From a checkpoint of a small transformer trained on Wikipedia.
Size: 12 layers, width 384, 6 heads of 64, MLP 1536 GELU, vocabulary 8192, 24.6M parameters.
Architecture: no biases in attention or MLP, tied embeddings.
Training: a variant of Muon for these matrices, 439M tokens, 3351 steps.
MLP neurons of a small language model. Each row is named by its layer, matrix (up: input weights) and neuron, and shows model dimensions 128-223. Each number is 128 + 24 x the weight over its row's rms, rounded and kept within 0 to 255.
Before each neuron's rows, "fires on" lists the tokens most often at its 100 highest values on Wikipedia text that the model never trained on; "fires in" lists the words (lower case) most often at its 100 highest values on Wikipedia text that the model never trained on. A number after a token or word is its count.

fires on: " the" 47, " c" 6, "if" 6, " The" 4
fires in: "the" 52, "cordifolia" 7, "cordifolius" 5
L6.up872 [104 149 142 117 138 122 157 130 120 122 141 121  84 124 145 137 152 125 120 119  92 119 166 121 142 119 130 119 126 135 141  93 149 110  73  84 132 129 112 147 132 166 102 162 115 118 133 135  95 130 122  82 130 119 179 118 112 128 150 105 109 110 124 129 145 133 127 158 131  73 102 117 123 168 111 171 116  98 105 109 132 113  92 111 121 115 105  85  67 156  91 116 120 148 106 141]

fires on: " and" 80
fires in: "and" 80
L4.up435 [157 113 158 114 138 141 113 126 186 124 179 128 130 112  84 103 122 119 119 122  96 133 123 122 136 137 133 136 147 125 128 156 165 154 164  95 109 123 147 126 136 155 179 166 150 163  84 147 120 137 116 158 107 103 158 129 133 128 124 158 104 134 162 184 108 109 145 141 127 129  92 124 138 104  88 145  92 107  67 141 125 157 121 136 108 111 106 149 115 101  67 114 123 110 146 138]

fires on: " and" 43, " other" 12, " as" 6, " his" 4
fires in: "and" 43, "other" 10, "as" 6, "his" 4
L4.up1267 [108  94 125 175 163 120 135 114 117 102 123 101 139 150 133 149 123 124 106 142 142 144 109 114 148 123  94 135 130 141 105 129  72 124 107 102 138 132 114 159 129 119 158  97 106 169 147 148 165 103 175  81 159 129 121 110 146 129 101 121 146 123 113 146 104 167 151 120 150 180 143 128 136 120 148 114 134 139 135 157 141 137 135 142 104 133 151 156 143 142 125 158 129 153 112 124]

fires on: " was" 19, " been" 14, " being" 12, " be" 7, " and" 5, " not" 5
fires in: "was" 19, "been" 15, "being" 12, "be" 7, "and" 5, "not" 5
L8.up808 [ 88 126 106 161 105 124 135 171 139 136 125  79 107 141 153 148  88 160 128 127  99 109 133  78 145 157 112 122 177 111 101 126  56 124 161 151 123 131 130  98 132 103 133 109 131 116 113 131  74 122 122 118 129 107 119 106 160 136 180 131 173 112 155 142 101 126 145 142 146 121 155 146 112 118 115 162 132 138 159 114 111 101 146 138 135 116 151 143 132 125 139 159 159 105 110 100]

fires on: " and" 43, " or" 39, " later" 6
fires in: "and" 45, "or" 34, "later" 6
L5.up7 [125 124 106 137 139  92 145  97  76 118  78 162 112 117 107  96 148 140 127 106  89 137 115  99 125 123 127 136 136 141 124 157 130 122 133 140  94  88 125 104  87 126 123 139 142 133 156 118 162 119  86 143 104  92 110 137 111 157 104 133 124 122 138 114 141 134 137 145 167  73 118 148 121 100 136 171 146 139 123 127 131 151 114 111 101 178 116 160 134  60 156  95 154 130 138 128]

fires on: " on" 16, "On" 10, " On" 8, "1" 8, " November" 7, "N" 5
fires in: "on" 31, "1" 8, "november" 8, "every" 4, "january" 4
L8.up1052 [138 119  84 192  86 138 159 114 143  87 135 173 131 126 127 159 126 125 122 104 129 160 123 137 121 176  96 144 149 111 111 170  95 109 125 137 109 127 125 136 106 142 115 124 107 123 180 115 170 127 111 126 135 139 142 148  69 173 128 151 165 131 117 146 147 112 140 110 125 152 131 144 128 100  90 144  73 121 126 140 109  97 117 175  78 111 121 109 101 114 103  82 115 122 157 103]

fires on: " A" 51, " a" 47
fires in: "a" 48, "aidan" 4
L6.up1160 [128 127 126 168 115 138 127 101  97 157 141 177 106 110 115  86  79 176 120  98 170 167 156 102  75 143 144 134 110 109  75 100 158 146 159 125 161 123 142 153 100 159  88 120 138 110 118 139  92 111 148 163 128 116 128 117 125 141 134 138 125 125 135  96 108 141 130 132 122 110 138 114 131 105 121 137 192 155 128 144 156 164 135 107  71 163 102 143 122  73 167 128 117  97 123  96]

fires on: " and" 78, " in" 7, " as" 4
fires in: "and" 77, "in" 7, "as" 4
L5.up782 [ 92 124 100 102 162 132 154 138 155  89 124 117 110  86 161 100 131 113 140 111  95 114 132 121 111  84 109 102 114 134 117 115 101 124  93 125 157 121 107 105 144 117 141 120 110 107 104  95 142 132 153 146  99  92 124 141 132 143 148 128 132 164 140 158 124 160 124 136 135  72 168 136 127 111 149 138 105 158 126 165 134 117 105 102 125 153 158 130  86 164 153 114 107 106  68 131]

fires on: " has" 35, " have" 11, " a" 4, "es" 4
fires in: "has" 35, "have" 11, "a" 4
L8.up1531 [136  83 117  95 163 131 120 142 106 121 119 142  91 148 139 101 115 123 112  90 110 154 118 116 140  91 138 110 154 180 110 112 158 159 159 141 129 165 120  79 157 111 150 160 169 124 134 116 133 146 119 131 113 130 139 149 113 146  94 131 114 119 149 148 146 141 140 158 133 164 101 143 107 120 175 137 163 108 134 173 154 111 207  96 153 144 125 136 121 125  49 155 122 129 118 114]

fires on: " on" 30, " to" 21, "0" 7, " Top" 6, " high" 4
fires in: "on" 29, "to" 21, "0" 7, "top" 6, "high" 5
L8.up664 [138 102 107 137 161 105 100 130 143 111 142 132 140 167 102  93 134 110 112  99 139 119 137 150 139 107  66 114 112 118 120 121 147 187 127 162  83 104 147 158 142 133 110 151  93 147 138 109 149 167 145 142 118 126 137 162  97 136 110 129 146 139 155  79 112 132 100 130 119 121 144 126 135 109 146 115 116 131 148  92 101 110 108 136 144 154 151 138 161 114 136 158 156 147  92 128]

fires on: " in" 56, "ri" 6, "is" 4, "st" 4, "at" 4
fires in: "in" 52
L6.up102 [114 131 141 175 141 147 129 150  98 124 110 169 128 130 147 150 162 110 144  84 116 122 127 170 109 161 170 158 153 114 116 124  89 103 141 128  98 149 125 154 171 154 132  87 125 160 173 134 181 143 117 131 110 155 131 124 113  90  85 138 168 103 113 130 112 174 120 139 165 116 103 156 122 126 155  98 114 158 127 123 118 148 156 100 100 112 104 128 157 127 133 109 112 137 141  88]

fires on: " The" 44, " the" 20, "The" 6, " Black" 4
fires in: "the" 61, "new" 4
L8.up1500 [121 116 145  86 148  99 104 137 149 142 115 106 136 145 121 125 128 132 109 137 109 137 115 109 148 146 143 115 125 139  82 112 116 132 103 159 131 174 133 140 101 142 111 134  92 156 131 161 112 127 160 146  96 121 168 162 103 116 155  85 137 110 138 124 134 108 152 149 143 114 113 111 122 137 157 169 134 150  99 106 142 126 127 119 137 158 107 144 102 121 148 102 161 173 135 105]

fires on: " by" 42, " before" 18, " after" 8, " By" 5
fires in: "by" 49, "before" 18, "after" 7
L4.up630 [118 123 127 138  59 137 115 131 135 168 138 119 111  95 143 109 137 114 138  99 143 129  86 112  72  98 133 151 139  92 158  92 137 118 108 115 112 138 109 131 124 116  64 105 156 128 132 137 139 124 145 137 124 126 146 148  97 134 111 121 113  99 112  97 127  27 141 150 171 121 162 127 109 158 113 126 105 100 116 173 121 159 116 133 115 134 148  84 153 105 128 142 127 156  86 138]

fires on: " of" 66, "ast" 5, "ap" 4
fires in: "of" 66
L4.up0 [105 141 168 147 197 174 144 107 178 149 128 138 113 113 199 171  95 102 142 134 148 134  74 122 150 154 105 103  93 135 132 105 137  98 126 108 112 146 131 109 152 172 137 151 127  64 159 121 107 158 152 134 146 146 150 115 119 128 146 145 147  91 111 139 177 130 105 117 117 175 133 145 149 105 134 116 149 165 130 118  87  96 136 126 126 161 154  57 119 129 156  86 105  90  66 133]

fires on: " also" 31, " later" 11, " father" 10, " and" 8, " then" 5, " last" 4
fires in: "also" 31, "later" 11, "father" 10, "and" 8, "then" 5
L5.up1273 [132 117 131 151  93  86  86 125 105 127 143 136 149 117 117 110 102  63 141 111 104 127 137 138 107 118  86 117 138 123 134 139 166  99 154 127 150 111 170 153 137 102 115  88 127 106 124 130  91 131 131 132 161 146  91 144 182 152 121 139  96  97 105 112 120 112 120 142 110 143 111 126  85 121 154 116 112 140 164 168 135 113 123 141 141 122 134 163 150 136 132 131 151 171 145 175]

fires on: " of" 31, " the" 26
fires in: "of" 31, "the" 26
L4.up484 [105 132 113 184  95 118 167 120 128 132 111 120 116 114 129  81 125 142 117 112 148 117 119 143 172 116 122 110 129 160 156 120 112 179 123 131 132 134 146 144 104 159 136 100 124 128  92 132 131 109  95 145  93 123 112 107 112 107  89  89 106  90 107 157 123  99 127 122 145  90 119 140 115 131 132 145 164 131 116 125 119 131 170 163 128 118 172 114 126 137  93 110 149 128  69 164]

fires on: " with" 29, " for" 11, " to" 10, " of" 10, " on" 5
fires in: "with" 30, "for" 11, "to" 10, "of" 10, "on" 5
L5.up535 [114  81  93 156  80 151 115 139 165 136 180 123 101 101 151 176 147 107 110 118  76 141 111 103 163 116 139 131 112 134 130 167 134 146  84 174 126 132 117 116 101 161 124 134 126 107  99 149 154 137 108 116 170 111 118 123 145 101 144 155 121 116 155 101 152 149 168 122 112 119 149 134  99  86  87  96 142  79  90 167  96 167 141 136 138 130 146 164 100 113  79 116 130 182 134 133]

fires on: " of" 25, " high" 19, "'s" 16, " de" 5, " f" 5, " High" 4
fires in: "of" 25, "high" 19, "s" 18
L4.up104 [171  93 129 123 119 135 155 134  93 120 145 129 103 137 174 171 110 124 123 152 152 109 136 125 127 112 149 113  86 132 144  94 110 136  90  83 133 120 181  98 147 130 101 122 127 113  84 131 120 124 169 162 120  97 130 127  87  74 144 129  99 108 142 182 103  47 104 113  90 125 163 126 122 157 106 147 148 128 171 100 163 135 141  93 157 129 108 116 132  87  91 131 111 173 118 142]

fires on: " up" 24, "1" 18, " to" 7, " at" 6
fires in: "up" 19, "1" 16, "to" 7, "at" 5, "back" 4, "3" 4
L8.up989 [137 110  89 126 157 132  98 148 124 120 131 110 143 130 136 131 104 139 142 116  91 133  98  94 148 113 100 197 109 122 119 136 170  90  61 152  90  80 110 136 109 113 112 107 172 182 117 155 102 128 116 131 140 127 155 118 101 119  86 123 125 125 120 151 137 104 108 111  89 109 117 155 130 104 178 148  95 131 107 131 113  79 151 144 107  99 122 117 146 153 116 126 115 130 179 129]

fires on: " to" 25, " in" 9, "1" 6, " on" 6, " of" 5, " during" 5
fires in: "to" 26, "in" 9, "on" 7, "1" 6, "of" 5, "during" 5
L8.up284 [160 117 175 131 129  97 112 129 148 113 160 130 152 111 106 137 122 125 119 119 119 111 138 112 129 138 131  99  98 156 139 116 113  90 135 145 146 113 144 151  97 116  87 145 127 108 122 137 106 149 160 183 138  78 146 101 136 160 137  92 128 117 140 123 140 164 115 132 140 141 121  96 101 115 107 157 115 134 123 106 123 106 125 149 140 117 128 154 130 128 102  93 118 110 106 122]

fires on: " of" 37, " and" 5, "c" 5, " am" 5, "Gr" 4, "omm" 4
fires in: "of" 37, "grand" 8, "and" 5, "commander" 5
L6.up328 [105 124 150  91 133 112 136 101 108 196 157 135 107  91  95 120 151 100  92 116 123 117 119 106 163 110 166 122 101 120 125 116 115 123 112 134 152 148 129 118 106 124 113 168 104 187 152 135 159 183 152 111 139 122 123 107 165 101 112 116 166 151 127 123 144 144 149 157 119 136 100 114 153  99 127 137 146 150  71  93 156 132 142 167 154 167 136  83 144 146 133 107 120 120 109 149]

fires on: " and" 48, " or" 20
fires in: "and" 48, "or" 15
L5.up1071 [120 110 138 161 153 135  85 101 168 115 115 122 116 130 152 115 135 149 135 140 135 171 100  71 137 160 126 115 174 119  99 151 110 163 161 115 134 120 126 129 144  92 165 116 102 170 113 121 129 116 146 127 166 118  94 117 127 155 152 105 166 109 116 140 123 105 119 107 169 124 138  99 115 115 124 100 135 129 124 178 102 137 167 148 156 137 121 100  92 115 180 119 148 140  80 115]

fires on: " of" 35, "L" 29, "EN" 8
fires in: "of" 35, "nl" 29, "den" 8
L4.up1301 [121  97 172 143 128 162 133 155 139  71 126 176 114 136 166 125 141 145 125 135 175 101 126 154  69 104 131 138 113 126 103 119 126 124 112  99 101 134 124 137 115 134 107 113 118 148 163  99 139 137 118  94 112 118 115 113  85 115 126 138 105 119  81 111  96 132 128 120 122 158 128 153 110 145 112 112 146  95 159 139 171 105 142 154 127 129 130 131 168 148 180 127 136  95 130 154]

fires on: " August" 20, " May" 20, " September" 19, " October" 10, " July" 8, " April" 7
fires in: "september" 21, "may" 20, "august" 19, "october" 10, "july" 8, "april" 7
L8.up212 [137 137 140 153 122 115 128 154 112 111 146 115 110 124 100  99 148 187 122 187 106 153 105 140 136 124 179 129 112 125 107 150 122 112 128 137 197 112 144 107 114 128 123 125 150 119 121 152 124 125 138 158 107 140 136  93 149  90  89 116 145  91 157 140 166 159 134 155 164  82 139 120 120 149 115 127 149 162  99 152 105 123 157 120 120 163  90 143 151 143 149 131 115 127 119 137]

fires on: " a" 80, " the" 7, "es" 4
fires in: "a" 77, "the" 7
L6.up786 [154 126 144 135  93 177 187 108 138 128 166 148 118 168 147 127 128 199 100 149 130 161 108 158 122 105 108 118 121 172 162 128 164 144 159 119 167 129 163  93 107  79 136 134 120 141 153 104  99 127 168 143 132 115 105  94 153 125 109 123 134 112 106 109 162 133 146 102 110  99 174 123 111 156  95 106 145 121 119 111 139  90 119 105  78 116  99 141 141 108 132  93 107 169 160 112]

fires on: " to" 30, " in" 14, " and" 11, " w" 5, " s" 4
fires in: "to" 30, "in" 14, "and" 11, "saves" 4
L8.up561 [159 114 147 177 169 111 147 140 113 145 129  90 140 111 110 120 182 115  80 133 110  99 159 120 129 134 111 132 113  95 139 113 120 171 150 132 112 168 164 129 106 109  99 126 138 131 106 125  96 133 210 145 111 114 155 134 134 159 105 165 161 108 107 119  95 152  90 167  92  60 134 114 166 130  78 105  94 123 150 149 116 137 158 139 142 143  95 103 131 132 133 126 129 168 145 149]

fires on: " by" 64, " on" 12, " By" 7
fires in: "by" 70, "on" 11
L4.up1514 [170 135 111 123 124 172  93 107 124 140 140 144 110 116 100 125 153 105 106 141 125 122 120 135 142  98 110 141 157 127 174 115 130 129 130 154  97 159 151  77 145 155 111 112 137 138 144 125 143 155 148 125 167 100 117 133  79 127 139 117 121  76 134 128 118 135 126 105  84 155 136 128 121 117  93 115 116 148 120 191 118 139 119 168 151 132 101 144 104 124 115  84 116 137  75 116]

fires on: " December" 17, " September" 14, " November" 8, " March" 8, " January" 6, " Votes" 4
fires in: "december" 17, "september" 14, "november" 8, "march" 7, "january" 6, "votes" 4
L6.up329 [128 112  73 156 133 144 122  83  88 170 142 134 172 152  99 146 130 159 110 105 150 155  92 145 176  82 126 106 117 173 134 125 108 154 112 111 112 120 153 121 124 118 138  94 132 146 134 110 151 168  94 124 173 128 164 160 105 138 134  71 146 149 156 114 129 126 145 153 186 113 124 168 101 112 118 168 157 114 141 174 138 111  84 171  63 166 123  97 159 127 130 136 172  99 118 105]

fires on: " in" 88
fires in: "in" 88
L8.up1437 [149 130 143 173 212  88 177 120 159 153 135 171 114 113 115 132 152 121 137 129 121  86 133 139  84  94 103 134 124 166 128 110 136 105 124 144 131 127 158 131 135 106 131 144  98 146 106 106  61 158 142  89 148 150 125 119 168 170 124 133 147 141  60 138  80 117  93 130 126  93 144 141 147  92 129 121 168 142 101 114 165 127 134 170 129  95 127 151  97 150 171 146 102 177  99 107]

fires on: " with" 16, " as" 13, " by" 12, "ol" 9, "ä" 8, " of" 8
fires in: "with" 16, "as" 13, "by" 12, "of" 8, "västra" 6, "under" 4
L5.up837 [ 97 144 124 117 107 119  85 113 166 192 100 148 126 105 128 147 145 129  90 137 121  92 137 137 147  98 156 133 145 117  94 162  88 127 119 154 116 149 128 142 112 146  75 134 171 115 159 133 119 104 150 106 121  90 103 147 128 112 123  92  90 141 141 101 105 120 124 155 108 136 130  97 158 156 101 136 146 118 127 135 149 162 136 119 119 150 103  99 131  76 101 102 101 107 152 137]

fires on: " a" 97
fires in: "a" 82
L8.up1403 [146 119 102 140 110 121  90 105 122 131 120 166 110  98 117 135  90 164 129 145  96 144 132 122 103 104 134 164  95 153 114  56 175 153 157 130 128 116 104 136 120 125 162 126 105 117 131 154 112 132 102 121 125 142 151 140 142 111 132 112 112 137 108 107 163 110 119 153  94 152 181  93 102 160  98 119 121 125 178 165  78 163 110 137  81 105 126 131 123 146 121 124 109 115 108 112]

fires on: " of" 44, " time" 9, " the" 8, "ly" 5
fires in: "of" 44, "time" 9, "the" 8
L4.up1097 [133 112 156 154 117  74 107 139 130 158 130 130 126 153 160 125 190 112 162 117 132 112  95 133 125 178 141 119 129 116 147 117 114  80 135 169 170 100 138  99 159 114 117 128  96 100 171 122 157 105 124 111 104 123 124 163 145 135 135 106 122 157 113 115 154 119 165  81 146 129 121 142 111 119 111 151 121 120 155 133 139 167 123 102 134  67 113 131 135 117 135 125 125 112 132 139]

fires on: " a" 98
fires in: "a" 86
L5.up943 [128 111 102 182 117 154 109 122  96 131 143 128 138 126  87 138 119 148 125 113 136 148 121 131  97 144 143 132 124 125 142  76 157 146 126 117 148 154 125 133  99 117  90 145 131 112 135 132 119 113 125 134 155 131 123  78  82  86 144 114 166 113 161 111 127 178 138 134 155  94 143 118 128 110  75 151 148 142 123 101 110 115 104 184 120 137 110 122  83 129 139 136 144 132 187  93]

fires on: " has" 35, " had" 20, " have" 16, " the" 5, " of" 4
fires in: "has" 35, "had" 20, "have" 16, "the" 5, "of" 4
L6.up732 [104 106 138 131 152 114 168 102 100  91 135 112 104 163 132 147 115 121 135 119 133 146 102  96  97 169 139 127 127 125 130 110 117 115 162 111 116 129  60 134 132 157 129 126 150 151 149 130 108 155 103  79 123 119 182  86 163 101 163 111 164 118 137 155 120 107 186 116 113 164 143 144 110 111 139 119 141 174 123 120 172 126 139 116 170 132 141 152 122 155 132 136 134 150 139 121]

fires on: " in" 17, " of" 9, "in" 8, " for" 8, "ain" 8, " at" 5
fires in: "in" 17, "of" 9, "for" 8, "destinations" 6, "retain" 6, "at" 5
L6.up356 [151 132 128 138 106 135 147 143 118 167 117 122 161 102 118 117 151 104 119 135 162  98 163 100 104 111  92  76 164  95 133  82 152 153 135 138 147 107 145 163 151  97 165 118  75 116 142 123 132 126 127 129  79 192 140  91 162 150 134 116 110 179 114 145 128 130 139 142 147 108 110 113 145 111 128 115 156  98 109 138 134 109 127 135 123 121 172 131 136 176 136 117 131 129  87 147]

fires on: " is" 30, " was" 17, " the" 9, " it" 8, " are" 4, " she" 4
fires in: "is" 30, "was" 17, "the" 9, "it" 8, "are" 4, "she" 4
L6.up338 [111 121 119 122 149  99 129 107  78 120 138 136 110 137 132 109 157 114 169 148  88 162 127 136 147 105 121 168 119 115 120 133  85 179 125 119 155 118 135 107 132  94 113 141 119 156 123 140  86 121 154 127  94 152 129 141 181 144  90 138 119 129  84 142 146 131 160 128 107 147 156 170 118 111 129 141  80 143  92 151  77 126  97 142 159 140 130 106 150  86 133 143 101 122 131 121]

fires on: " of" 57, "ed" 8, "ified" 4, "ate" 4
fires in: "of" 57
L5.up988 [ 88 146 134 136 107 130 115 149 129 137 163 126 143 131 148 102 164 146  97 155 141 101 196  82 118 103 169 115 172 161 107 154  83 171 115 170 110 114 111 120  86 132 131  84 128 124 131 177 132 153 141 110 105 103 159 137 160 136 143 149 171 115 149 177 158 110 158 156 122 138 122 148 127 108 128 176 119 167 130 136 132 186 126 149  92 128 107 143 164 139 119 139 111 105 131 138]

fires on: " and" 75
fires in: "and" 75
L4.up1445 [ 97 134 115 152 107 103 146 115 123 126  72  92 112 129 126 143 102 135 115 114 141 137 160 114 121 105 148 141 108 148 126 158  81 159 147  78 137 108 156 136 126 118 161 128 112 140 157 113 141  95 154 161 148 116 104 133 156 112 117 146 127  89 121 133 120 172 128 134 136 101 143 105  91  86 146 148 149 143 181 152 133 132 109 129 165 132  61 118 174 101 147 141 154 173 131 100]

fires on: "0" 49, "at" 4, "1" 4
fires in: "0" 49, "1" 4
L6.up899 [164 106 128 114 159 168 139 171 109  95 139 105 139 126 122 133 123 133 132 122 104 117 147  97 102 152 121 160  93 125 143 140 156 107 111 146 153 117 159 126  84  93 159 156 172 160 154 133 164  85 146  88  94 150 140 124 142 142 114 121 117 198 147 133 102  94  95 152 155 128 118 144 148 137 136 183 125 152 113 157 137 117 125 154 102 118  81 118 116 113 126 148 130  89  60 155]